Weights of a small transformer language model: 15 layers, 4 heads of 64.
MLP neurons of a small language model. Each row is named by its layer, matrix (up: input weights) and neuron, and shows model dimensions 32-159. Each number is 128 + 32 x the weight over its row's rms, rounded and kept within 0 to 255.
A block is one neuron, or neurons of one layer that tend to fire together. Before each block is what it responds to, as a language model described it from the Wikipedia text at the highest values.

Responds to: Place-name final pieces
L6.up87 [111 110 132 176 153 189 124 101 100 161 135  76  84 113 110 142 169  77 116 122 116 143  94  62 117 115 150 170  98 126  87  72 146 133 140 120 159  92 107 107 180 132 170  98 164 119 144 145  98 174 171 123 166 131 126  84 176 181 179 154 155  51 136 171  93 105 137 188 153  88 172 150 100  96 110  95 108 140 151 167 108 133 132  93 104 137 112 121 132 113 156 150 103 148 133 180 108 110 181 154 104  69 116 187 131 105 141 128  75  96 110 139  91 110 114 135 129 171 100 145 148 105  92  84 138 122  60 104]
L6.up115 [103 185 106 140 150 154 135  90 176  87 144  69 135 115  71 103 130  72 129  81 122 126 128 126  93 139 157  82  81 108  98  96 109 154  87 121 107 132  83 192 135  98 148 179  88  95 106 134 139  95 144 129  85 142 103 116 144  79 138 146 177  57 172 137 111 148 185 157  73 150 184 144 140  68 141 110 128  93 119 141 121 117 108 112 105 113 106 106 114 159 181 163 101 211 171 144  75 104  69 122 124 101 134 134 132 106 175 104  96 176 140 116 158  64 135 171  85 119 139 151 154 155 148  70 132 150 117  76]
L6.up347 [108 145  55 116 191 162 106 123  96 124 168 129 143 144  79 140  57 105  97 142 119 106 122 112 106 107 153 120 133 115 141 144  82 119 136 112 103 187  92 173  94 153 111 152 155 101 119 114 148  72  98 104  81 154 135 118 111  91 133  75 147 118 167 184 181 141 177 165  48 180 149 123 132 159 120 103  80  75 141 122 127 122 115 129 146  77 105 103 120  84 139 118 110 136 128 133 129 154 114 117  99 130 110 123 119  92 104 141 165 135 152 100 139  65 126  59 124 128 165 115  93  96 135 113 120  67 126 109]
L6.up418 [111 153  99 186 130 114 131 122 188 127 155 136 165  91 159 149 102  90  93 166  89 151 110  95  84 165 107 145 184 126  95 136  78 103 112 126 167 149 104 169  93  94 153 195 119  96  88 123  71 145 107  58 145 179 117 158 133 156  82  86 129  58  88 126 125 109 180 118 109 108 150 172 133 121 163  78 115  95 149 124 116 115 161 142  61 122 136 127 148 150 138  92  90 181 144 139 139 105 175 137 159 127 114 103 161 135 131 166  61 119 171 135 139 102 151 127 127 185  77 166 204 141 164 205  63 130  61 120]
L6.up442 [196 164 119 194 144 115 143 140 129  81 144  82  60 140 125 156 139 182  96  96 178 134 111  89  85 184 169 157 129 151  91 180  71  91 125 190 146 132 123 125 133  85 195 147  96  95  82 115 124 154  94 106 106 129 170  94 150  65 159 116 108 124 148 186 167 163 141  95  66 154 103 127 165 102 117 146  81 119 160 132 120 123 131 191 114  82 113 114 145 186 121 120 148 157 119 143 101  93 130 147  97  48 107  57 124 131 124 113  95 117 111 131 144 132 215 112 134 173 179 102 111 111 124 127  86 165 124  74]
L6.up472 [149 178 129 115 129 106  97 134 129 104 131 174  96  74 112 187  87 105  56  81 167 163 124 163  84 166 116  86  87 161 101 184 137 184 113  43 125 144 192 120 185 128 123 147 177 154 151 122 114 140 136 127  86 145 105 110 111 116 109 157 183  99 111 101 102 119 168 173 116 112 120 154 135 151 119 135  99 155 163 108 104 174 105  73 154 131  90  79 159  90 142 163 139 126  68  99  87 127 154 131 128 123 112 130 195 144  85 156  98 153 166 132 165 134 132 174 111 221 161 149 124 164 213 153 131 136  54 123]
L6.up744 [130 162 128 132 115 122 102 112 133 123 147 133 157  65 165  97 158 169  74 114 100 171  61 127 103 122 135 151  82 133  87 136  93 100  97  98 178 161 170 121  51 147 167 167 137 112 183 144 137 107 159  77  65 167  90  58 154 116 126  82  91 128 160 173 130 131 187  94 126  97 105 165 167  69 166 143 144 145 128 168 123 161 107 145 104 119 145 156  94 102 129 133 131 107 179 198 117 172 140 145  81 158 167 155 126 123  95 193 119 120  48 126 168 131 110 184  96 173 163 119 116 137 111 135  57 127 115 113]
L6.up773 [185 108 123  96 134 135 102 123 126 121 111  89 158 176 169  99 121 134 111 148 141 164  51 116 162 146  90 134  93 107 132 175  93 144 168  80 106 158  98 177 178 145 155 120 143 109 120 188 146  76 154 104 131 127 176 110 104 107 142  92 128 114 117 148  97 170 157 113 110  95 105 108 160  62 108 106 106  84 184 161 120 140 146 133 148  87  79 166 111 140 110  92 146 104 127 172 142 168 119 137 107 121 134 131 158  84 107 119  66 149  60 105 145 135 113 156 100 185 117  85 110 114 134 156  89 133 113 119]

Responds to: Mid-word fragments of split words
L6.up85 [172 126 109  78 126 175 141 144 145 130 129 128 103 212 149 214 143 154 174 116  86 123 100 150  92 139 143 110 126 153 111 126 106 129 124 119 105 119 111  84  88  98 144  99 136 141  81 142 154 137 156 201 152 181 135 136 111 152 154 102 135  89 104 120  79 124 116 163 146 113  82 172 141 132 173  98 158 141 145 166 124  99 133  97 110 107 127 135  89 136 108  89  90 160 120 122  93 134 184 122 107 143 134 156 130 168 137  71 157  97 106 159 164 161 167 169 129 114 144 177 114 104  91 135 120 112 153 116]
L6.up161 [144  74 114 118 143 132 144 147 136 146 166 158 129 138 122 167 138 121 156 125 149 114 156 155  98 101 154 136 131 123  88  63 173 133 152 125  50 132 197 146 131 153 101 160 189 115 210 145 170 149 116 127 109 127 150 122 150 157 168 129 112 104 106 149 170 111  60  68 164 172 115  50 121 179 162 130 165 119 137 130 113 120 162 166 195  65  89 145 133 175 139  68  99 119  98 137 118 184 162 114 180 135 168 154 159 135 152  77 109 140 109 162 146 127 122  94  79 100 138 142  95 109 170 150 123 119 169 133]
L6.up175 [ 88 180 121 158 127 105 115 118 129  85 140 104 151 121 132 119 186 129 171 137 137 125 107 144  45 122 105 182 149 104  68  94 103  84 187 132 116  54  82  73 199 129 151 132 105 124 123  88 130  90 134 135 186 139 123  49 140  77 140 120 134 127 144 107 180 111 105 135 177 113 136 135 148 138  82  70 151 116 134 109 114 137 131  83 111 107 121 148 108 140 102 126  94 100 108  92 144 197 156 173 146 152 121 162 127 110 165  80 174 130 206 143 122 137 139 118 104  98 108 110 162 160 174  96 135 130 131 144]
L6.up339 [147 135 102 142 175 137 130 115 173 113 111  17 135  59  83 134 175  82 155 187 144 130 116 151 115  66 140 120 140 100 120 157  41  85 163 140 138 192 139 114 161 110 138  80 123 155 108 111 119 169 116 125  65 137 125 114 143 136 176 145 106 149 133 109  93 121 122 121 151 153  71 159 173  99 103 180 153  86 109 147  77 170 129 156 105 112  93 124 135 103 120  97  92  70 172 124 138 202 101 156  97 169 147 107 111 146 164 174 131 100 110 160 148 149 227  93 113  69 106 153 133 103  35 150  91 186 160 151]
L6.up560 [151  90 175  65 137 102 140 120 115  76  87  74 159  86  72 109 102 126 137 143 126 120 129 156 152 114 129 125 117  88 163  79 141 136 128  57 157  80 126 121 160 167 148 142 129 139 128 144  73 121 121 169 124 135 139 158 124  98  75 128  88 155 104  72 115 170 129 190 187  80 137 123 130 109 112 106 132 136  84 107 181 153  74 126  90  70 103 139 157 105 140 126 130 119 152  87  87 197 125 156 195 137 105  91 141 152 122 105 118  98 122 139  79 153 173 148 123 139 106 123 146 134 137 115 152 100 184 123]
L6.up668 [ 72  87 184 124 128 109 147 149  82 141 121 136 136 139 136 154 143 142 155 135 131 180 100  95 151 146 121 161 142 144 111 146  74 148 114 125 151 134 183 120 154 200 103 192 123 158  83  73 125 218 195 139 151 139  89 157 107 104 146 154  83 161 144 179  82 123  69 107 179  87 170 127 105 117  68 141 133  81  64 169 107 138  73 139 177 122 141  90 110 135 185 129  92 145 136  88 125 156 159 121 147  89 145 144  95 138  93 140  76  75 121 105 113 139  80 142 106 112 125 112 126  50 137 145 110 125 154 134]
L6.up792 [166 156  88  81 147 156 159 173 144 119 110 149 151  94 113 162 134  62 134 130 117  76  94 118 109 121 107 157  96  68 104  93 114 173  97 168 102 103 145 153 106  89 126 160 113 110 130  98 125  98 142 164  93 150 214  69 138  98 128 114  61  64 134 166 166 178 103 130 151 176 151 170 169 123 114 167 136 144 163 170  87 148 131 168 122 161  75 133  68 137  97 162  92  70 146  74 112 148 108 134 114 150 118  99 118 131 139 157 126 186 147  94 149 133 157 139 122 131 119 125 141 138 183 183 103  88 161  81]
L6.up877 [118 117 183 139 131  79 121 157  97 136 171 146 135 138  70  87  43  87 147 135 138 105  52 117  95 115 126  90 157 132 116 145 118 126 177  93 149 183 145 135 174 151 138 157 139  67 106 127 151 103 161 107 139 129 103 143 161  74 127 135 121 131 138 158 124 181 110 161  76 174 168 137 110  71  81  79 154 100 172 100  95 113 121 166 152 121  66 155 110 204 149 104 103  80 103 100 106 128 134  97 137 114 117 132  85  50 119 107 133  99 115 108  84 135 102 153 116 122 110 121 101  76 133 164 175 163  95 145]

Responds to: Main verb fragments
L8.up58 [100 166 137 129 155 153 107 117  87 137 129 140 122  66 127 144 106 164 118 123 152 125  75 128 159 122 127 132  96  94 139 211 134 101 140  88 137  84 171 127 126 108 118 144 132 138  93 153 150  83 178 185 153 177 135 176 122  66 168  84 106 210  58 116 112  80  94 104 175 158  71 125 109 161 184 162  92  98 129 136  77 147 154 129 185 105 178 128  39 118 124 158 178 123  73 140 161 193 147 132 117 149 161  97 127 148 117 152 101 105 121 193 114 115 124  82 126 123 149 145 140 129 138 135 136 136  95 141]
L8.up269 [ 65 181 131 197 161 151 134 155  83 102 121 105  77 127 130 107  61 120 119 116 217 117 165 127 129 157 156 153 102 168 194  76 115 123 175 114 100 138 119 154 182 142 113  97 105 166 100 185 112 175 159 148 157 125 101 143 160 149 152 166 124 130 127  85 130  92 140 101  94  98  91  94 218 105 189 166 116 130 140 135 138 174 121 127 133  85 141 119 118  91 130 130 164 105  87 154 156 148 121 132 126 160 166 106 143 108  71 156 147 119 151 148 138 175  93  83  73  99 172 132 147  51 124  76 118 121 117 145]
L8.up358 [136 129 115  97 150 119 104 125  76 139 184 134 135 176 148 154  18 116 124 178 100 104 110 131  65 144 142 158 129 101 156 106 139 120  83 107 173  92 166  92 162  80 148 138 143 106 123 126 119 151 134 105 114 133 152 115 100 117 159 127 107 164  84 122 134  70 150  84  96 112  65 169 209 112 215  57  13 141 135 117 168 176 161 143 150  38 118 127 171 123 140 114 176 110  89 150 102 115  80 186 107 105 139 157 122 167 127 179 157 167 136 133 111 119 135 148 101 156 152 133 125 127 126 158 158 171 136 140]
L8.up437 [105 163 118 170 143 169 176 118 134 227 151 175  91 122 132 117 129 157 130 147 150 161 160 176  93 150 148 151 156 160 115 119 116 105 141 143 132 124 118 114 141 135 152 166 152 115 118  77 150 148 167 144 159  92 130 130 129  80 112 180  71 201 175 123 137 110 119 114 150 204 123 135 198 159 151 134  60 112 151 100 132 137 161 139 155 112 159  86  76 103 125 101 202 136  78 121  97 127 114 183 110 134 117 130  78 167 147 159 140 116 147  99  95 104 122 121  96 104 125 162  83  75 152 112 155 175  94 178]
L8.up539 [160 150 104  46  85 132 117 169 130 118 101 183 133  83 100 171 113 144 110 191 121 128 180 151  73 123 173 158 113  85 151 129 106 129 145 133 124 145 157  88  80 165 162 168 180 192  90 104 122 141 136 136 149  70 133 159 142 154 109 161  98 141  97 165 147 141 120 142 176 179 144  99 133 156 172 149  71 114  81 115 111 117 119 134 175 101 143 125  75  92 132  59 135 145 103 175 125 102 107 124  92 134  78 147 182 177 127 148 123 119  56  68 128 114 131 110  98 125 103 179  85 139 109 112 132 127 136 136]
L8.up667 [116 184 189  98 155 102 105 102 126 177 179 137  71 167 115 113 116 148 109 129 140 120 106 104 108 147 160 153  86 149 133  94 136 154 140 186 110 160 122 165 128 149 110  82 166  47  84 163 121 152 184 130 163 123  69 174 144 162 154 116 100 127  50 133 150 104 138 126 152 196 202 144 151 146 151 134 136 164 138 125  94 124 178 134 169  91  92  85 102 127 139 121 195 155  29 117 162 122  97 154  76 123 121 146 112 155 102 122 109  76 142 139  89 120  88  77 126 150  96 169 149  70 147 115  91 149  77 114]
L8.up730 [123 110 161  66 143 124 121 124  89 128 140 136 161 141 123 122 156 191 153  97 123 103  65 144 117 126  73 104  53  79 172 113  60 104 124 103 152 120 135 115  98 143 159  91  86  89  86  91 171 100 147  80 124 149  93 166 101 125 154 181 106 139 100 128 152 124 123 132 173 127  75 111 118 193 186 145  97 109 124 150 116 143 183 158 137 102 185 169  48 167 115 131 163 123 102 154 169 162 101  95 130 130 146  97 104 138 114 139 140  85 105 134 103 136 110 126 142 136 199 126 103 103 146 146  77 151 123 100]
L8.up888 [168 104  86  87 138  66  95 146 121 206 130 114 114  63 157 149 159 160 177 135 183 131 113 109 152 170 159 130 124 112 136 115 157 103 139 117 107 113 130 149 131  71 152 117 181 106 124 134  79 113 165 190 150 118 100 147 151 104 134 136 112 167 100 120 124 126  60 144 113 188  74 105 183 135 141  91  12 138  87  69 137  98  79 119 103 118 108 125 124  81 141 121 159 157  91 125 157 155 142 187 112 134 122  87 149 172 188 169  86 156 142  98 158 105 115  92  73 105 161 105 108  66 138 110 122 159 114 196]

Responds to: Main verb pieces
L5.up423 [119 186 149 111 141 118  93 104  92 146 103 172 104 143 120 127 119 175 150 173  98 113 115 146 190 152  81 127  68  97 127 160  85 128 123  92  84  99 158 125 155 116 154 154 158 102 111 116 165  95 164 131 161 149  66 143 135 116 132 101  84 158 130 106 141 133  85 128 146 208 111 129 155 182 170 121  58 120 134 116 113 129 155 203 158  99 139  83  80 142 121 120 192  97 109 179 122 140  84 122 103 133 150  93  70 154 139 164 149  91  90 133 120 109 118  75 123 174 132 175 138  88 161 108 112 186  90 119]

Responds to: Mid-word fragment "il"
L8.up189 [136 119 123  87 165  97 109  70 139 152 148 117 149  99 173 116 152 127 158 193 134 101 177 176 174 136 141 138  98 121 161 148  30 122 114 179 167 117 176 149 104 137 158 144 143 103 102 112 163  78 123 160  96 143  77  80  66  63 103 148 156 101 131 171 105 122 152 120 127 116 112 125 127 150  93 126 108 131 169 111 149 164 105 156 135 156 120 139 133  87  46 139  98 150 125  93  92 151 154 144  62 127 158 198 121 100 110  85 128 147 157 150 215 123 130  89 114 150 107 100 121 107 125 134 148  60  94  84]
L8.up295 [120  67 160 105 155 112 186  99 144 101 106  84 153  89 115 131 123 133 169 131 159 118 146 179 146 138  66 149  72 130 160 127 125 132 101 185 168 111 126  97 151  97  76 146  72 111 160 162  63 162 142 139 142  90 103 170  93 115  89  99  95 165 102  99 100  74 134 153 121 149  39 124  90 136 133  97 184 121 154  85 136 141 169 167 117 134  82 143 109 137 139 183  88  58 119 130 120 207 113 129 139 146 123 125 128 129 103 135 117 119  98 130 118 108 150 182 131 123 105 150 139  67 130  72 154  78 149 139]
L8.up301 [121 141 103 169 139 129 139 158 136 127 154 124 155 112 130 141 132  51 134 112 141 111 140 132 191 113 104 142 138 158 183  53 146  50 124 144 134 111 135 115 118 148 157 139  67 163 182 135  94 160 160 142 168 138 121 101 125 126  89 154  98 126 161  94 107 169 133 114 123 132  93 100 137 123  86 129 107 144 156 156 125 139 126  85 145  62 124 162 135 144 145 137 106  83  85  82 110 168 127  82  69 130 169 145 119 145 149  86 106  88 206 167 145  87 106 180  58 103 112 122 146 124 100  76 154 148 189 101]
L8.up304 [175 135  56 158  95  83 145 126 112  93 106 135 180 113 169  67  73  89 127 133  84  79 159 145 160 132 134 151  82 118 109 139 122 146 122 117 103 175 104 139  97 104  94 155  90 128 148 108 177  78 205 158 131 125 112 135  73 110 137  77 114 156 137 173 148  97 121 144 134 142 112 141 118 160 109 110 133 163 140 192 172  81  79 133 129  95 121 131 158 161 108 156 137 127 121  71  39 127 156 152 125 123 170  98 114 157 132 107 161 178 133 114 172 158 186 107 109  83 140 101 107 114 150 128 129  98 130 196]
L8.up360 [195 128 146 172 134 123  89 132 180 111 125 125 138 136  77 124 176 102 124 190 103 137 205 146 156 132 163 170  63 178  85  77 111 131 176 180 174 167 103 107 180 166 110 183 125 176 114 144 112  83 123 133 137 173  91  73 102 151 118 107 185 139 104 129 106 117 138 120 131  82  87 151  62  95 160 154 124 110  93  60 178 124 152  72 135 131 118 132 175 111 123 109 132 160 159 139  98 110  93 130  97 142 153 129 152 155 149 181  99 103 100 101 117  90 126 139 137 146 109 122 136 117 152 183  64 134 215 103]
L8.up518 [190 118 139 166 160 183 136  93 150 152 112 154  72 195 103 166 158  81 124 126 132 153 122 135 189 124 163 167  90 140  84  63  87 167 113 148 135 131 141 133 147 140 124 140  80 163  86 141 135 130  94 173 189 137 106 124 150 118 116 130 179 144 162  39  84 188 119 120 118 126 106 147  78 183  86  74 119  97 101 107 165  91 102 105  99 150 145 147  99 140  97 179 101 129  94 138 105 118 126 145 114 118 136 128 146 119  97  88  81 170 147 193  86 105 153 117 108 162 175 103 121 120 115  87  98 172 133 200]
L8.up621 [111 122 146  98 135 107 128 129 114 108 181 165 124 104  94 127 166  60 151 100 168 135 115 185 113 119 148  91 113  82 136 141 186 162 204 123 151 105  82 152  98 124 155 131 136 171 103 100 110 107 184 157 174 194  62 131  98 125 126 138 147 140 111  80  65 128 100 174 121 105 146 134 169 120 145 101 165  99 183 182  71 180 135  45  87 134  99 111 125 148 140 129 105 123  85 144 114 169  84 149  77 133 184 100 120 103 129  77 100  97 130 113 200  99 185  64 191 129  91 101  82 167 162 126 106 154 122 134]
L8.up835 [118 109 119 165 127 154 148 198 203  82 146 196  98  99 177 160 133  86 191 234  30 123 144 138  98 148 112  80 109 112 136 154  82 105 145 125 145 116 150 109 133 105 149 125 162 109 148 156 142 103 173 143 105 169 133  77 115  85 141 159 127 112 125 125 127 183 168 151 116 156 166 128 100 140 156 105 125 139  99 139 152 155 134  94 123  86 130 209 134 151  94  69 102 141 167 119 181 115 105 133 107 154 122 133  98 163 153 139 122 118 193 109  83 115 138 110 132 128 132 169 143 121 159 105 124  49 111  80]

Responds to: Upcoming bare-verb slot
L6.up233 [172 138 118  92 108  74 139 135 142 139 153 153 144 131 193 106 104 182 108 151 138  96  79  92 158 109 148 150  38  76 135  83 120 119 182 116 100 114  77 157 108 133 146  92 143 175 172 124 110 114 166 150 118 139 114  85 135  97  97 172 133 132 146 150 162  91 122 110 147 167 131 201  67 176 182  72 118 136 153 159 107 126 128 128 119 110 154 178 119 128 169  65 210 106 114 101 166 158 132 174 127 155 134 132  97 178 113 140 142 127 121 101 122 140 154 104 120 164 153  95 110 121 144 126 151 185 134 144]
L6.up254 [101 152 156 100 131 105 149 131 145 174 150 153  66 109 154  73 102 129 111 130 102 161 163 113 133 154 109 135 115 126 109  83  93 132 130 157 103 166 152  72 170 107 137 134 149 144 115  94 139 161 138 117 135 131 147 106 126 154 104 154  48 173 161 144 131  63  77 163 123 193  93 147 168 153  98 135  82 136 158 136 163  93 142 156 111  74 142 107  71 108 160 109 154 139 137 109 134 137  48 173 145 150 110 126  93 195  97 144 145  72 157 131  80 150 122  86 114 198 126 108 171 138  92 138 143 114 108 170]
L6.up276 [143 159 123 135 159  98 150 125 122  81 201 149  88 147 135 129 114  91  68  78 127 132 167 124 123  78  79 131 157  64 179  88  98 113 134  62 122 121 128 119 167 122 148  76 121 140 132 111  73 176 164 105 143 119  87 157 167 126 163 113 146 153 120 162 113 116  59 138 124 162 125 150 131 115 151  91 133 129 107  49 192  87 206 119 133  96 106 113 161 168 132 153 124 146 107  46 122 133 183 111 194  91 119 145  85 106 129  92 131 114  99 119 186 107 119 150  45 155 132 171 172  39 107  84 156  88 113 155]
L6.up336 [178 139 118 124 165 161 176  98 167 154 190 163  95 141 143 134  68 143 148 178 123 169  85  86  44 150 116 202 104 169  93  95 129  94 112 110 158 157  88  97 132 163 140 158 142 109 115 112 110  92 142  91 125  71 113  84 109 123 143 166 157 137 172 147 134 101 129 106 164 135  90 155 103 141 114 104 131 133 157 142 149  86 118 184 140 156 134 128 133  59 122 159 114 147 101 130  80 131 145 196  72 102 143  92 121  89  71 137  65 109 102 153 165 146 113  51 120 144  86 105 157 107  71 129 192 100 145  36]
L6.up390 [139 125  95  83 167  66 149  87 119 138 175  88 143 106 128 113 118  97 134 133 188  78 125 119 110 129 147 110  96 132 123 118  91  46 139 149 117 105 134  71 164 103 151  98  82 133 119 116 112  61 135 133 200  84 194  96 114 132 118  92 146 124 148 107 163  94  92 133 152 130 158 101 135 152 104 122  94 130 111  92 106 138 177 138 198 116 162  95  94  94  89 114 152 178 160 146 119 170 169 133 126 163 156 157 113 154 128 114 165 102 116 121 123 142 103 141  55 148 162 127 135  94 140  98  92 156 180 117]
L6.up444 [113 184 122 117 165 133  95 104  69 179  83 141  88 100 210 124  82 133 137 188 109 132 121  70 115  85 164 131 116 158  75  84 127 131 130 112 134 150  89 106 117 147 149 113 106 122  84 124 131 170 204 157 150 134 132  85 190 149 135 124  56 131 126 139 141 124  87 176 146 172 170 152 176 137 122  99  76 123 129 125 165 169 197 134 212 106 136 146 144  81 155 143 171 165 112 134 133 126 133  91 176 159 107 106 100 123 128 131 100 117 142 105 130 124 103 151  46 125 126 188 103  99 179 102  95 121 108 126]
L6.up461 [101 201  97 140  98 167 135 147 136 157 124 100 110 124 156 190 126 164 120 130 102 107 114 143 125 139 131 116 171 120  95 127 123 123 206 120 130 201  20 117  82 116 153 132 139 180 114 137 149 148 112 186 157 101 142  96 147 153 154 175 131  96 186  89 108 115 115  84  88 181  88 148 134 130 124 152 110 122 140  79 153  80 106 201 123 155 121  82 121  48 147 161 105 143 122 130 135 123 111 126 132 120 120 121 149 123 137 102 197 105  96 102 133 109  99  89 115 149  86 163 120 106 155 133 132  76 129 149]
L6.up600 [111 171 171 153 146 203  97 153 134 189 127 124  89 109 153 135  76 127 120 174 170 135 129 145 129 132 145  86 125 121  99 153 110 165 146 119 163 177 137 140 120 122 138 142 129 192 105 169 190 150 100 118 119 135  94  83 137 141 117 110 147 132 143 138 174 108 153 127 145 163 130 110 122 140  87 148  63 146 141 111 124 152 161 223 163 133 117  88 128 121 181 113 137 129 143 131  94 159 125 186 113 129 182  91  72 157  92 159  75 103 126 189 100 121 153  61  95 113  97 125 190  99 170 124 109  89 114 108]

Responds to: Place-name completions
L5.up636 [132 140  60  90 116 151 121 112  59 122 126 105 104 125 115 115 143 154 120 129 148 107 115 160 134 163 105 160  93  97 121 168  93 148  93  78  80 165 125 141  95  85 175 134 166  62 139 122 103 104 169 126 126 138  51 109 151  79  84  61 164 152 143 177 151 142 172 131 109 117 122 114 107 119  94 138 100  76 155 168 114 146  92 106 142 169  82 187 148 162 100 117 102 170 167 209 166  99 161 130  97 194 123 116 114  94 131 116  30 126 110 112 140  95 112 144 104 212 159 129  76  98 133 150 100 150 126 111]

Responds to: Mid-word fragments, mainly "rail"
L5.up617 [ 58 111 191 118 159 112 209 147 125 158 128  97 103 186 149 102 123 162 119 149  75 149 106 136 132 115 119 175 182 114  91 154 130 102 128 144 112 218  95 146 119 130 109 151 117 115 162 162 132  44 156 120 141 101  90 164 194 131 143 144  93  86 182 110 109 137 146 184  82 136 117 122 109 151 156  73 117 148 166 147 124 111 150 139 143 163  19 149 116 156 121  88 109 138 124 146  81 158 184 196 164 117 139 138 133 132 141 156  86 137 183  67 100 133 179 140 173 123 112 123 167 155 160 123 134 113  99 161]

Responds to: Place-name completing tokens
L8.up43 [138 166  87  78 125 122 160  71 123  90 182  70 123  96 166 100 114 145 122 114 162  95 137 116  93 134  93 134 116 147 125 158 201 111 130 111 144 108 129 150  88 156  85 136 135 160 141 205  80  84 140 111 110 151 141 152 156 123 172  65 183  56  72 194 155 110 147 132 124 119 118 114 164 148 114 114  96 109 110  71 147 110  70  59 120 121 122 150  93 107  71  87 134 114 137 121 144 168 132 132 123 146 135 109 109  73 127 172 101 154 125 146 109 123 114  48 122 144 161 136 138 198 144  95 152 120 142 143]
L8.up61 [156 144  90 104 104 160 137 158  86 135 201 109 113 145 177 165 104  93 181 149 120 133  73 160 139  82 196 116 131 118 108 110 199  80 149 132 135  77 100 157 156 128 134 135  61 110  83 185 133 132 106 105 121 165 103  98 134 143 111 120  96 137  76 152 146  89 149 154  60 110 130 138 147 150 132  61 117  99 160 110  95 132 170 110 122 178 143 122 145 149 118 139 118 107  92 162 123 194 130 140 121 123 161 141 131  95  84 157 100 150 146 124 151 140 160 114  50 120 185  95  91 144  50 133  72 107 135 128]
L8.up95 [149 118  66 129 161 136 129 110  43 125 170 159 148 138 144 117  71 124 149 167 120 178 127 146 106  66 121  91 112 153  74 134 141  75 107 148 152  81  74 139 109 129 141 125 125 158 126 133 107 171 136 156  78 127 103  49 105 164 122 137 132 120 203 145 109 129 202 115  87  94 152  96  53 143  86 111 142 119 188 151 132 133 152  56 109 115 123 115 197 162 143 125 130 141 134 192 170 172 175  97 211  92 112  95 127 111 125 109 133 102 107 141 152 163 145 162 157  91 135 117  67 160 133 153 166 123 132 110]
L8.up159 [118 141 131 124 162  84  89 125 154 140 144 145 136 134 167 102 111 155 112  98 141 118 117  91 142 118 126 187 134 118  63 130 136 114 143 113 176 170 125 152  75  76  96  97 111 127 116 158 102  90 144 116  97 145 102  84  81 150 139  76 111 108  85 196  81  90  78 196  94  70 143 209 133 114 149 130  79 142 159 150  90  78 143 164  89  99 117 126 103 162 119 106 145 111 144 128 138 120 158 166  86 104 141  80 183 162 177 107 125 118 181 175 151 188 112 171 122 132 163  91 138 136 102 142 100 141 136  83]
L8.up467 [156 165  79 123 171 135 127  80 135 142 101  79 107 145  98 176 111 155 151 134 158 107 165 145 147 145 141  77  82 149 155 109 110 102 164 182 152 196 160 139 127 107 142 188 100  86 161  99 123  84 163 137 105 122 108 114  88 114  86 106 150 156 129 195 126 132  98 166 162 103 111 101 158 106 113 108 214 173 194 135  94 155 149 153 113 130 182 166 106  91  85 145 125 155 149 110 123 114 109  95 154 176 157 157 113 133  95 119  86 149 139  58 203 131  89 139  60 167 139 132 102 115 155 149 111  97 114 108]
L8.up733 [135 212  51 101 152 181 126 153 131 146 153 149  90 126 139 153  56 154 166  73  93 140  68 146 118  74 125 111  72  95 121 194  98 136 105 130 124  69 130 138 134 107 100 170 180 172  95 183  67  85 153 140  91 138 165  85 147 131 145 121  96 169 104 197 164 112 193 117 102 106 127 151 123 131  81 130 121 145 163 161 105 155 137  89 126 136 128 106 144 164  77 125 150 185 109 145 113 136 143  61 150 160 106 167 127 149 108  75 149 127 106 117 159 144 116 149 128 176 153 102 132 154 167 102 106 134 140  80]
L8.up737 [160 127 114 113 148 141 122 147  78 140 152 108  99 124 142 166 155 159 176 106 160 119 147  87 109 100  81  66 128 149 162 101 141 130  97  65 173 124  97 199 129 149 131 171 172 140  81 149 107 183 136 189 103 113 143 121 157 136 105 107 139  78  90  95 145 155 171 120 158 153 107  95 139 117 132 125 126 157 107 144  54 120 142 134 146 191 152 123 146 133  71 164  98 145 114 161  99  76  44 105 149 128 136 149 173 154 130 190  97 140 168 135 110 155  80 122  80  95 123  60 165 105 207 141 107  60 144 119]
L8.up812 [194 147  98 110  93 144 162 112 114 142 159 143 164 137 178 145 118 126 113  39 113 149  88 122 114 122 138 142 129  84 108 170 111 131 127  80 105  90 104 121 109  78 145 106 118 161 119 159 133 156 153 137 142 117 176 132  79 110 120  79 105 161  85 155 155 154 104 181 130 127 163 119  85 117  98 111 113  88 162 112 168 155 156 126  92  78 117 175 170 122 143 156 117 127  73 119 142 108  90  79 162 153 145 114 163  69 152 102  92 139 134 102 123 158 125 142  65  96 107 138 122 129 146  64 109 125 219  82]